From a checkpoint of a small transformer trained on Wikipedia.
Size: 12 layers, width 224, 7 heads of 32 (1 for keys and values), MLP 1152 GELU, vocabulary 8192, 9.41M parameters.
MLP neurons of a small language model. Each row is named by its layer, matrix (up: input weights) and neuron, and shows model dimensions 32-95. Each number is 128 + 32 x the weight over its row's rms, rounded and kept within 0 to 255.
Before each neuron's rows, "fires on" lists the tokens most often at its 100 highest values on Wikipedia text that the model never trained on.

fires on: " of", "ing", "na", "in", "ur", "ca"
L5.up1150 [126 110 131 145  83  87 127 136 157 164 154 107 152 194 117 106  99 111 136 143 120 115 113 120 159  87 134  72  66 154 128 154 148 118 127  77 145 138 148 147 156 177 164  89 118 167 112 158 119 133 161 113 100 172 137 118 127 158 109 165  44 159 145 170]

fires on: " between", ",", " by", " of", "ing", "s"
L6.up702 [112 120 125 106 113 101 115  83 126 135 187 140  96 158 139 116 133 127  96 150  90 122  79 205 149 163 109  70 129 147 118 216 151 127 116 105 120 119 142 168 145 127  76  76 133 143  64 171 161 119 121 143 122 154 106 158  96 179 131 154 100 149 138 150]

fires on: "\n", " |"
L8.up631 [133 184  81  90 134  98  89 154 129 116 142 214 121 151 125 134 151 120 129 113  95 106 156 133 172 103 156 104 141 109 123  82 138 145 155 153 162  68 134 129 101 188 104 111 185 120 144 177  99  99 141 132 123 140 106 178 102 138 113 121 187  99 145  80]

fires on: "\n\n", " =", " Party", " than"
L4.up904 [127 119 119 126  60 113 140 141 138  91 182 155  45  98 110 151  83 114 110 164 116 115 130 128 153 141 126  83 164  95 157 144 108 133  96 100 130 136 130 120 126 182 121  74 147 172 126 130 100 151 163 118 131 159 162 181  93  97 118 162 125 170 133 145]

fires on: "o", "e", "ka", "na"
L4.up854 [187 128 116 108 112 168 101 132 145 153  69 160 144 149 125 130 140  97 114 126 123 145 187 137 115  64 120 129 105 135 110 147 105 176 140 130  94 130 144 160  49 117 124 135 159 131 142 130 101 192 144  80  84 153 141 122 127 104 190  95  81 139  98 141]

fires on: "y", " of", ":", " even", "ish", "ly"
L4.up617 [119 117  96 123 127 125 111 133 158 165 137 138 154 109 173 152 139 160  90  96 115 120 109 137 115 114 135 130 125  96 160 211 112 162  98  87 170 115 144 121 141 155 140 148  84 164 113 157 120  99 134 129 136 164 143  75 105 226 116 162  80 213  88 154]

fires on: " United", " Home", ":", "ley", "ck"
L2.up1035 [166 195 133  78 103 133 112 166 111 125  83 128 145 112 133  80 144 131  87 126 161  99  71 109 119 165 170 163  89 103 140 122 163 103  93 125 144  91 152 181 143 129 133 140 123 154 136 132 175 143  93 179 202  79 170  71 125 149 228  93 128 177 154 146]

fires on: " at", " At", "At", "St", "t", "st"
L8.up948 [168  98 157  58 170 103 138 136 142 112 135 174 128 130 152 157 124  64  60 148 118  75 117 171 108  74  88  61 135 143 146 108 167 184 140 119 107 125 100 190 150 178 114 119 146  79 112 149 120 115 165 130  96 151 105 140  83 160 182 125 134 151 177 154]

fires on: "-", "=", ",", " of", " as"
L8.up287 [168  51 159 131  97 104 114 110 112 128  74  96 136 155 118 112 127  87 110 156 189 186 134 156 154 158 173 135 153 108 132 146 157 152 137 151  99 112 145 161  97 131  47 125 190 153 157 106 138 144 162 155 141 174 137 148 113 132 155 138 177 135  96 151]

fires on: "-", " was", "=", " They", " a", "'"
L6.up1010 [114 147  97 117  86 113 148 132  99 106 135 116 140 127 120  86 144 150  93 152 125 127 159 140 137 125 134 142 173 151  88 191 156 106 113  89 156 179 185 181 130 107  91  79 149 153 150 168 133 139 146 184 135 140 171  94 105 141 121 129 104 119  79 119]

fires on: " to", " it", " spe", "ng", "as"
L4.up34 [129 105 135 163 191 162 109 181 129 121 155 113 125 132  62 153  84 141 110 169 119 158 142 158 127 178 155  77  99 102 113 160 140 104 133 156 155 165 111 130 103  84 103 115 104 130 100 171 189  96 104 131 150 145 129 133 135 144  75 115 104 118 131  98]

fires on: " by", " with", " between", " behind", " about", " under"
L5.up1009 [142 118 117 154 101  97 122 125 164  73 169  99 106 147 152 139 108 125 102  95 111  91 123 146 166 127  96  20  75 152 138 171 108 170 146 178 137 120 141 200 112 115  94 105  93 155 109 132  94 181 131 183 156 119  45 119 133 134 110 132 137 115 100 101]

fires on: " an", " (", ":", " Children", "n", " D"
L8.up236 [129 220 121 109  70 156 163 104 120 142 171 152 162  96 112 128  92 108 136 119 122 108 145 140 148 142 113 139 208  93  84 127 154 125 151 137 211 102 186 161 116 128 111  99 105 177 146 131 126 149 152 172  85  73 104 153 183  88 122 120 100 112  92 124]

fires on: " and", " since", "lu", "-", ";", "t"
L4.up213 [135 164 130 114 154 118 128 106 127  89  88 155  50  95 143  92 109 119 182  87 142  84 135  98 170  99  83  96 129 101 183 150 126 158 124 165 135 161 109 134  78 169 101 107  91 195 104 145 114 150 139 125  73 130 107 143  98 140  99 130 142 137 158 170]

fires on: ",", " &"
L6.up308 [116 111 124 131 165 129 161 127 144 199 126 123  75 154  99 105  85 122 107 113 121 147 147  91 175 134  99 130 123 153  89 155 126  87 149 163 202 114 170 102  97 103 148 149  80 157 121 125 200 107  90 122 120 169 172  97  77 130 146  86 126 150 134 140]

fires on: "=", "ali", " paper", "aly", "ti"
L6.up1056 [174 144 172 128  93 184 110 135  57 153 144 160 186 150 111 139  49 116  94  88 147 102  81 149 109  99 118 145  44 146 119 120 112 102 121 143 123 102  99 111 149 130 113 172 116 175 154 137 134 101 140 119 103 146  94 117  68 142 159 150  92  81 163  72]

fires on: " |", " Set", " card", " only", " play"
L5.up330 [148  88 130  98 166 104 115 180  82  91 128 143 112 240 128 107 118 148 100 134 119 110  61 128 135 151  95 147 159 165 117 149 148 142 112 156 151 121 115  52 180 175 185 172 157 102 145  97 143 109 103 132 114 150 107 149 147  85 177 169 129 143 159 108]

fires on: ",", "-", ":", " Z", " of"
L8.up428 [156  78 126  90 151 111  94 103 175 156 140 189 103 133  95 178 120 155 152 165  72 131  97 158 167 103  79 154  65 113 113 150 169 106  77 126 138  87 148 118  82 111 120  81 147 152 150 121 128 125 112 145 164 123 139 104 149 105 174  94  37 147 149  90]

fires on: "'", "r", "’", "i"
L5.up163 [183  92  81 115 121 137 130 157 119 125 126 165 153  98  63 101  62 118  96 116 104  83 118 133 137 131 187 144  71 129  52 151 183 177 117  93 121 110 157 122 139 144 130  93 135 105 137 133  72 111  52 155 137 161 108 125 124 170 132 164 116 162 173  97]

fires on: " %", "B", " is", "\n\n", "-", "1"
L4.up459 [174 111  95 178 152 147 175 216 127 146 144 110 110 123 122  84 113 152  87 170  93  81 172 124  94 130 162 101 143  62 107 186 132 135  56 156 121 172 153 150  98 177  68 162 153 124 140 135 113  96 165 131 144 159 162 139 123 168 168 110 155 145  72 146]

fires on: "k", "K", "l", "ck", "ey"
L4.up927 [148 108 106  93  92 154 131 148  83 144 147 136 169  72  86 139 120 116 135 232 145  98 159  95 109  89 163 179 142 144 101  95 112 105 120 175 166 157 120 125  93 160 132 115  80 142 139 158  89 108 130 165  94 152  86  98 123  73 126 109 105 187 149 142]

fires on: ".", "sch", "op", "f", "qu"
L4.up1070 [135 124 114 111 101  64 161 169 106 117 166 184  84 147 102 152 160 163  81  69 137 120  88 184 153  91 140 108 154 122 131 101 111 143  74 170 209  73 141 137 139 204 136 123 146 162 142 176 173 120 136 158 179 115 160 148 108 126 170 176 115 101  84 105]

fires on: "-", "cio", "on"
L8.up923 [ 90 140 122 124 116  37 160 124 134 105 130 190  41 108 140 178 158 171 147 127 114 122 110 134 174  98  70 105 118 149 127 182 120 127 154 115 163  99  56 124 100 162 157 115 124 156 128 121  98 143 112  87 125  87 114 136 171 172  90 120 151 149 124 155]

fires on: "\n\n", ",", ".", "\n", " season", "-"
L8.up53 [142 123 145 178 179  92 118 177  87 146 161 110 116  94 100 122 107 115 126 167 131 134 142 146  80  80 124 162 136 153 112 129 153 164  90 166 134 135 129 157 155 106  65 179  87 103 120 172 151 126 205 150 126 114 133 178 126  92 135 143  11 144  57 118]

fires on: "-", "\n", " Per", " civil", " major"
L8.up116 [135 188 149  80 128  43 109 150 152 174 146 113 103 112 123 147 109  86 143 119 109  95 153 191 142 107 112 144 112 167 165  79 142 172 130 135 141 120 132  95 102 215  86 179 113  78 142 129 135  68 112 115 119 150 157  99 187 149  99  86 143 127 145 114]

fires on: "-", "s"
L8.up1132 [ 79 116 118 144  58 129 128  82 102 162  98 105 121  80 109  79 108 111  89 202 178 132 140 173 101 119 159 178 132 156 139 156 162 138  73 169 119  88 146 133  89 136 121 153 169 172 133 145 143 148  83 150 124  87 210 136 115 163 165 118 133 173 116  80]

fires on: ",", " April", " March"
L4.up648 [176 121 119 120 144  86 188 171 112 186 148 108 133 161 119 146  72 113 116 136  76 125  87 127 142 106 145 122 125 107  94 131 113 115 164 134 118 122 119 125 113 111 132 158 177 168 103 103 153 116 115 117  53 149 120 123 119 103  76 177  97 141 127  95]

fires on: ","
L4.up332 [102 141  88 137 150  69  88 132  93 157 154 164  52  81  66 168  84 181 147 125 104 138 146 129 140 144 111 109 128 105 143 165 164 146 149 115 159  76  91 118 123 159 151 135 111 108 127 138 165 136 109 139  26 159  72 130 127 100 113 143 158 110 154 132]

fires on: "\n\n", "mi", " is", "\n ", " was", "a"
L4.up630 [142 123 161 116 104  82 105 170 117 239 144  63 148 151 163 143 107  93 136 150 105  98 163 169 178 105 134 125  43  84  95 129 126 112 110 147  92 152 126 161 122 146 111 123 122 196 145 145 163 137 126 147 110 104 105 133 101 179 163  73 109 136 145 102]

fires on: " of", "-", "si", "ti"
L8.up1126 [109 175 113 113 165 115 177 125 118 113 149 148 123 120 178 131 177 127 137 103  71 115 113 117 216 154 140 158 135  50 169  99 125 173  97  72  81 166 158 147  60 131 105 110  84 113 140 123  94 162  68 111 185 156 150 160 156 123 123 113 118 115 156 111]

fires on: " We", " Me", "ang", "o", " It", "e"
L6.up548 [174 128 111 131 118 103 123 142 158 138 132 174 181 102 141  88 148 175 147 110  58 108 140 156 121  82 157  83 113 114 144 138  41 136 124  68 121  86 188 196 109 100 178 168 159 123 127 159 126 107 138  91 166 105 118 130 194 102 154  86 121 156 160 113]

fires on: " (", "C", "c", " US", "as"
L6.up786 [ 84 108 158 113 126 110 154 132  95 168 131 165 114 135 136 152  75 103 104  48  87 105 159 105 150  90 120  62 145  68 155 151 138 176 177 174 156 151 111  96 107 163 160 132 154 116 120 129 140  75 103 117 155 134 146 128  80 134 125 139 152 182 127  94]

fires on: " |", "z", "si", "vi", " (", "ét"
L5.up621 [ 95 148 146 139  58 120 149 249  94 197 131 105 147 185  65  77 114  36  97  92 109 113 178 153 188 103 117 152 115 107 105 146 108 101  65 108 116 180 166 102 112 166 220 115 118 167 130 139  87 127 136 177  79  47  96 132 110  81 122 104 137 131  89 164]

fires on: "|", " of", " |", " other", "sp", " two"
L8.up737 [157 144 115 143 169 147 147 132 151 125  82 169 116 169  72 150 186 104 102 121  38 110 119 144 183  99  95 165  57 147  77 165 140 116 213  69 160 104 137 137 105 211 193 137 200 140 111  91 148  96 135 153 165 165 146 107 151 157 115 138 124 151  60  87]

fires on: "–", "N", " 978", "\n\n", " on", " at"
L4.up438 [132 187 134 130 107  96 134 146 123 191 102 147 165 132 104 113 151 113 115 160  92  74 108 177  99 111 117 154  65 115  61 136 102  78 134  93 138 131 146  87  75 188 152 117 154 161 156 128 210 150 143 167 180  72 170 136 177 108 163 157 128 190 126 146]

fires on: ",", " |"
L6.up224 [152  90  75 130 125 120 140 125  96 141 137 149 108 138 119 154  81 156 128 110  85 111 117 104 145 151 130  50 117  98 135  31 152 105 120 103 186 113 105 108  75 152 109 166  89  93 170 150 103 134 153 123 107 131 144 165 111 123 130 133 141 117 158 138]

fires on: ",", "-", " •", " (", " Time"
L8.up946 [115 136 149  95  97 105 144  78 153 139 131 129 109  48 135 101 147 124 182  88  94 117 140 139 170 137 151 116 103  82 165 160 129 143  85 146 146  84 135 176 125 134 130  89 143 152 116 140  88 149 111 134 113  85 189 118 159 129 149 128 113 109 175 102]

fires on: " •", " |", " US", " ("
L8.up738 [132 164 111 126  70 147 152 164 154 129  59  92 118 118 161 131 115 121 129  51 104  99 106 107 162 117 147 130  93  84 157 119 106  57 170 140  93 153 155 129 120 119 112 149  84 152 125  95 150 136 111 116 186 118 124  83  47 197 195 123 148 168 124 142]

fires on: " to", " every", ":", ";", " ("
L6.up34 [139 164  93 138  93 132 144 109 125 106 154 186 103  92 148  93 101 137 158 107  77 149 127  96 200 150 125 133 172 123 168 167 129 125 154 100 144 131 109 142  85 167 138 105 135 104 189 130 163 133  84 157 163  81  58 145 139 155 159 121 127 130 110 122]

fires on: " for", "ed", "s", "iv", " drums"
L6.up846 [171 107 139 125 126 108 145  97 143 160 192  94 148 152  60 111  96 131 118  90 121 162 103 127 181  89 113 145 139 113 127  95 142 132  95 120 106 104 141 130 114 160 171 132  41 178 136  96 120  99 121 144  98 164 133 134 117 109 119 113  80 166 130 109]

fires on: " =", ".", "pha", "'", "cl", "em"
L6.up883 [105 135 131 150  78 150 102 140 132 144 112 153 113 109 143 152  85  35 115 216 121  97 175 149 166 146 110  81 106 184 166 215 143 118 109 177 135 195 106  93 112  80 179 129 131 134 142 163 145 161 113 155 154 152 119 139  61 149  74 151 113 146  83 126]

fires on: "\n", "{", " elect", "mi"
L8.up830 [ 95 144 103 135 139 134 197 119 138 132 152 175 174  98  86 170 125 203 143  88 145 116 133 168 157 127  64 153 153 149 164 128  93 111 142 118 137 164  97  96 123 146 139 139 154  77 108 224 167 128 150 123  95 129 129 113 181 116 113 115 119 120 141  47]

fires on: ",", "-", " is", ":", "Personal"
L8.up1071 [183 175 120  49 143 112 141  87 154 131 177 147 122 164 123  98  55 140  97 155 144 124  87  76 173 109 108 152 145  93  93 111 139  55 153 133 132 127 188  92 105 117 123 106 200 200 106  92 129 103 113 121 160 153 100 157 145 106 128 127 113 101 111  96]

fires on: "i", "\n", " (", "\n\n", "ğ", ")"
L4.up95 [ 90 127 158  77  89 105  57 223  66 199 138 124 202 107  91 116 116 105  88 133  85  96 137 160 122 131 152 164 162  96 114 154  83 144 105 156 155  92 142 120  72 154 142 164 119 154 123 131 142  92 116 122 101 109 138 115 132 126 130 106 129  98 136 140]

fires on: "s", "L", "in", "int", "ings"
L2.up580 [141  73 142 160  88  78 147  89 117 126 151 153 110 143  99 158 129 145 164  99  97 112 126 107 206  66 154 138 154 168 147 147 134 105 121 170 168 125 152  75 179 188 105  37 119 118 128 163 106 102 186 182 123 185 111 102 118 112 166 100 115 159  96  97]

fires on: "h", "l", "ict", "t", "k", "e"
L4.up649 [134  93  43 144 117  91 166 112 109 151 106 165  92  86 111  66 133  80 149 131 142  63 177 101 108 156 186 163 145 160  98 151 108  80  46 105 145  91 162 186 137 172 107  93  70 196 142 111 128 117  71 137 149 124 106 127 138 120 131 179  85 173 114 126]

fires on: " de", "-", " |", " /", "sq", "o"
L8.up689 [145 101 166 121 106 109 146 146 133 156  80 118 166 141 133  85 120  86 142 117 124 122 113 174  91  96 113 141 114  86 103 143  92 100 147 116 100 122 141 155 100 107 170 149 192 139 151 118 118 133 117 165 135 160 135 168 108  79 188 156 113 111 123  72]

fires on: ",", " in", " of"
L8.up155 [149 173 137  89  74 113 117 131 116 164 131 179 125 162  31 147  89  84 132 178  79 136 144 143 181 144 133 129 170 158  98 113 144  70 138  85  64 137 185  83 157 151 118  99 154 157 186 133 141 104 167 146 216 166 126 157 133 136 151 159 124 144 121 140]

fires on: "\n", " Chart", ":"
L6.up680 [153 140 119 102 133 105 183 144 161 166  99 125  67 150 195 164  65 133 113 108 118  93 162 136 161 103 107 129 181  82  95 142 134 160 110  67 103  77 144 140  94 188 187 129 119  75 119 171  73 109 160 193 138 170 105 115 125 169 179 174  57 101 145 104]

fires on: "p", "%", " players", " Species", "ping", "ing"
L2.up682 [169 124  99 124 126 121 157 122  92 141  91 115 102 124 130 163 120  98 129  77  75 140 138 128 130 113 120 128 161 140 155 187 113  87 144 153  79 142 143 112 149 153 135 120 168 129 156 153 122 115  56 119 106  79 120 147 144 109 119  96  93 118 128 122]

fires on: "-", "ed", " Video", "af", "ished", " Media"
L6.up903 [ 86 111 120  90 111 118 166 157 121 169 180 176 151  91  94 151  89 124 117  85 101 126 132 141 160 106 159 189  61 167 106 160 125 108  91 148 121 125 145  79 101  84 114 107 121 155 120 139 153 155 106 100  98 112 176 143 124 123 105 170 125 108 123 110]

fires on: "p", "ba", "al", "als", "ium", "ale"
L2.up849 [ 92  95 119 105 143 161 161 178  74 151 205 140 154 116 150 110 132 152 124  91 120 132 130 145 213 146 149  69  72  50 150  97 137  85 136 153 145 115 144 171 110 176 136 178 119 196 128 115 101 156 127  89  89 151 146  84 169 113 136 143 141 110 126 127]

fires on: "%", ".", ",", " age", " m"
L8.up538 [ 90 110 117 136 134  89 123 137 134  90  85 109 148  96 160 176 138 135 161  78  59 117  99 158 168  91 150  83 139  40  72 130 139 123 180 144 117 141 167 107 117 173 105 110 151 175  95 123 148 128 179 158  78 166 144 142 129 139 114 117  69 133 178 133]

fires on: "/", " /", "Population", " July", ":", "iti"
L8.up100 [140  85 116  81 165 143 119 133 136 134 131  95 112  95 142 216  98  93  89 115  56  81 137 152 132 165 141  94 178 100 152  83 122 141 135  97 153 106 139 152 128 177 160 106 142 138 120 147 158 104 119 155 163  87 100 169 110 114 174 169 112 125 132  98]

fires on: "ti", "H", " and", "za", " Candidate", "nt"
L2.up87 [131 112 142 155  99 137  91  90 147 157  94 109 149 124  78 146 137 121  96 102 138 158 123 119 133 128 121  87  81 126 135 139 167  64  57 118 124 118 146  96 171 135 160 167 166 118 158 104 106  72  92 130 131 126 175  66 181 157 135 148 108  99 131 137]

fires on: "\n", "-", " in"
L8.up924 [159 120 155 119 124 159 191 117 130 213 158 159 131 122 119 117 108 171 111  87 130  96 142 141 163 121  94 177 135 120 104 175 120 124 122 125  74 100  98  84  69 129 121 160 124 160 151 131 174 149 139 118 138 162 162 127 140 163 147 102 139 101 105 124]

fires on: "'", " between", " up", "‡"
L2.up448 [153 126 129 174 102 118 137 121 107 107 155 156 155  59 114  84  91 136 129 137 139 111 134  82 170 118 138 120 129 158 138 152 169 197 128 122 125 143 112 104 113 191 170 121  90 150 120  91  94 113  92 144 104  80 118 138 131 167 134 116  67 114 110 109]

fires on: " (", ")", " =", "ibi"
L6.up557 [131 109 101 115 110 104 108 185  66 147 121  99 137  82  88 120 108 122 122  78 125  98 131 108 148 130 149 133 161 127  99 125 111 118 118 164 122 126 130 142 139 107 190 121 145 153  95 119 155 107  80 169 154 158 156 151 200 139 201 106 157 190 159 166]

fires on: "z", "der", "ón", "nal", "d", "ub"
L4.up963 [134 128 113 125 159  51 161  97 143 142 136 128 105 136 115 103 101  76 143 146  89 136 123 121 101 133 116 126  83 175 125 108 134 130 137 116 100 126 109 166  91 136 105 126  96 117 150 130 174 134 151 119 106 125 125 160 143 156  64 158 118 174 109  97]

fires on: " with", " to", "rea", "lu"
L5.up740 [139 112 131 137  76 101 123 106 122 122 101 116 106 167 160 113 109 125 144 128 127 110 164 170 159 134  81 144 166 134 118 144 181 170  54 112 173 136  99 197 187 133 114 157  86 141 147 198 217 162  74 104 144 117  59 119 154  99  97 106 146 107  86 134]

fires on: "-", " |", "ci"
L8.up39 [109 168 133  53  83  92 153 106 138 109 108 114 164 138  93 124 127 160 118 129  96 119 152 145 173 152  46 172 144 132  83 172 157 198 115 101 158 154 164 188 144 140  60  91 157 176 124  87 142  98  69 158 160 143 132 161 146 107 169 133 118 145  96 108]

fires on: "-", ":", ".", "rel"
L6.up343 [181 139  81  78 112 125 126 125 119 140 184 168  93 122 117 118  90  95 157 148 127  70  74 181  91 131 118 140 130 146 158  78 157 134 101 129  98  91 165 103 167 142 144 167 174 125  94 110 163 100 172 134 126 147 101 171 114 136 136 103 101 156 136 126]

fires on: "1", "9", "7", "$", "100", "0"
L2.up848 [193  99 114 105 107 141 120 149 122 148 161 128 145 164  83 123 112  56 116 172 120 167 116 136 142 111  88 121  72 171 104 127 148  96 126 152 133 140 140 144  74 135 110 157 131 130 138 160 155 112 121 201 168 132 127 165  84 159 117 181  94 131 112 102]

fires on: " =", "\n\n"
L6.up936 [139 160 134  90 109 140 176 158  95 133 108 123 184  97 141 123 139 115 107 174 123  69 142 206 212  64 173 103 127 129 152 113  83 110 118 183 105 101 147 105  92 171 115 153 159 155 132 157 143 152 154 148 154 123  91 117 141 161 178 149 117 113 137 136]

fires on: ",", "\n\n", " than", "LC", " of"
L6.up212 [139 127 153 117  82 103 127 147 141 114 160 178 143 157  96 113 145 128 127 128 106 152 102 106 173 158 194 124 146 114 156 130 172 138 167 139  68 137 143 105  91 185  79 119 147  97  94 150  94 151 202  97 162 143 129 162 100 163 106 149 150 177 153 124]

fires on: " \"", "-", "/", "–", "{", ","
L5.up369 [135 138  84 102 110 192 145  83  92 158 191 169 147 101  78  97 157 145 170 133 156 139 194 122 200 107 136 111 130 169 113 138 114 170  99 173 130 109 142 153 125 108 133 118  60 191  67 130 195 137  80 121 103  69 167 135 119  73 136  89  82  74 192 150]

fires on: "I", "On", " Ver", "ps"
L5.up602 [ 87 191  92 142 126  49  86 112 154 145 185 146 150 131 101 161  74 150  98  98 119 107 146 123 135 153 144 119 201  75 108 176 216 166 138  92  93 154 167 143 143 190 146 167 128 195 139 126 107 115 188  80 144  65 116  88  60  82 123 134 121 159 167 182]

fires on: "s", " been", " |", " done", " for"
L8.up505 [127 168  55 116  71 140 139 171 165 149 158  66 126 166  95 149  80 107 140 153 116 224 130 143 134 122 160  97  95 186 190  66 121 127 115  71 110 153 145 176 125 104 137 119 107 142  72 151 181 104 118 179 121 118 138 150  69 127 183 133 101 125 132 140]

fires on: "ly", " later", "|", "kin", " |", "ne"
L4.up297 [124 152 123 164 185 106 150  80 135 117 106 151 129 117 120 103 107 123  97  38  91 157  77 164 111 107 112 147 123 124 110 143 147 143 194  64 115 146 142 121 132 161 112 200  98 121 191  75 191 147 164 150  95 118 152 144 122 131 161 102 152 130  76 124]

fires on: ",", "  ", "|"
L6.up398 [ 99  79 126 101 159 136 160  94 149 161  84 101  96 165 120 150 116 188 123  74 104 120 111  98 136  59 149 101 124  79  54 140 119 105 210 101 144  91 140 114 100  74 129 141 188 177 182  80 162 117 128  99 162 152 101 123 108 153 106  98 125 143 136 133]

fires on: " =", " made", " for", " |", " be"
L8.up1087 [132 164 124 138 110  98 128  96 151  81 159  96 126 157 109 109 106  70 126 153 155 122 154 152 100 157 100 160 147 177 136  81 186 127 103 103 159  93 115 182  95 126 156 110 176 144 115 155 171 100 136 139 145 106 106 126  70 135 155 160 128 192 110  61]

fires on: "\n"
L8.up839 [104 159 144 152  92  57 142 117 118 138 162 124  82 122 119 153 136  83 114 188 105 131 172 114 184 111  95 164 104  83  94  89 165 182 163 113 102 124 160 106  61 136  83 138 143  75 115 209  98 131 160 108  98  99 121 127 218 146 105 160 119 133 152  82]

fires on: " .", ",", " −", ".", " %", "oll"
L6.up663 [124  63 105 160 154 137 151 136 103 124 186 161  94 128 133 176 120 135 142 105  65 121  84 147  92 144 143 150 109 122 154 141 157 132 113 184  96 147 100 152 145 131 115 120  96 145 123 168 100 151 209 166 130 127 122 151  68  68 196  72 128 183 131 111]

fires on: "s", "nic", "ra", "in"
L4.up832 [237 119 145 133 114 124 152 155 165 166 111 161  83  62 111  84 132 175 197  83 100 144 129 125 167  63  95 164 134 101 149  72 135 180 120 121 157 126 111 148 162 107 120 100 135 129 133 152 121 120 141 137 109 178 117  76 168 149 166 186  76 188 130 122]

fires on: "ing", "ation", "ion", " of"
L5.up100 [158 128  57 173 161 115 163  90 195 165 148 133  84  72 108 105 115 159 132 134  99 106 115 184 147 151 176  68 141 163 167 148 183 165 162 138 119 163 168 108 116  95 136 106 127 163  68 125 144 117 105 165 168 102 108 175 134 160 151  95 115 175 126 105]

fires on: " her", " Her", " /", " in", "han"
L6.up467 [152 167 110 166 109 173  86 112 133 137  85  67 117  83 119 136 129 136  98 159 149  92  68 177 131 124  85  85 150 120 122 118 164 163 132 171 128 143 131  76 127 109 120 123 152 109 160 115  72 135 181 123 140  82  84 112 151  85  97 174  75 145 160  86]

fires on: ")", " =", "=", "\""
L6.up484 [147 122 132 115  51 112 116 204  86 127 108 133 118  98 148 131  80  93 144  51 169 120 122 128 125  67 139 102 169  69 109  97 169  92 124 112 129 149  98 174 115 153 175 153 128 146  87  77 150 101 104 161 131 132 192 103 105 104  84 125  79  90 143 204]

fires on: "'"
L2.up630 [142 131 120  95 132 170 165 157 130 112 155 117 158 112 118 117  44 113 127 131  64 106 124 103 136 133 128 113  67 117 132 142 144 168 115 106 203 154 157 103 102 128 213 107 139 149 110 138 105 126  92 153  94  95 115 133 163 135  82  95 137 111 137  71]

fires on: "1", "0", "3", "2", "at"
L2.up190 [176 151 102 157 136 134 158 203 134 137 162 191 172 132  52 140 106  33 133 143 107 116 123 167 134  81 144  54 108 125 149 126 154 137 110 104  94 136 112 124 142 131 192 177 122 116 124 141 141 130 146 145  64 166  73 131 171 137 107 157  51 125 145 110]

fires on: " |", "sch", " Top", "te", " play", "g"
L5.up1137 [164 130 126 154 112 150 103 144 134  98 175 117 155 170 118  81  86 120 103 152 135 110 137 116  89 102  70 135 152  88  82 143  91 171 104 105  86  89 136 106 131 128 147 138 156 120 107 171 129  49 115 112  90 139 160 162 129  83 159 119 166 169 125 137]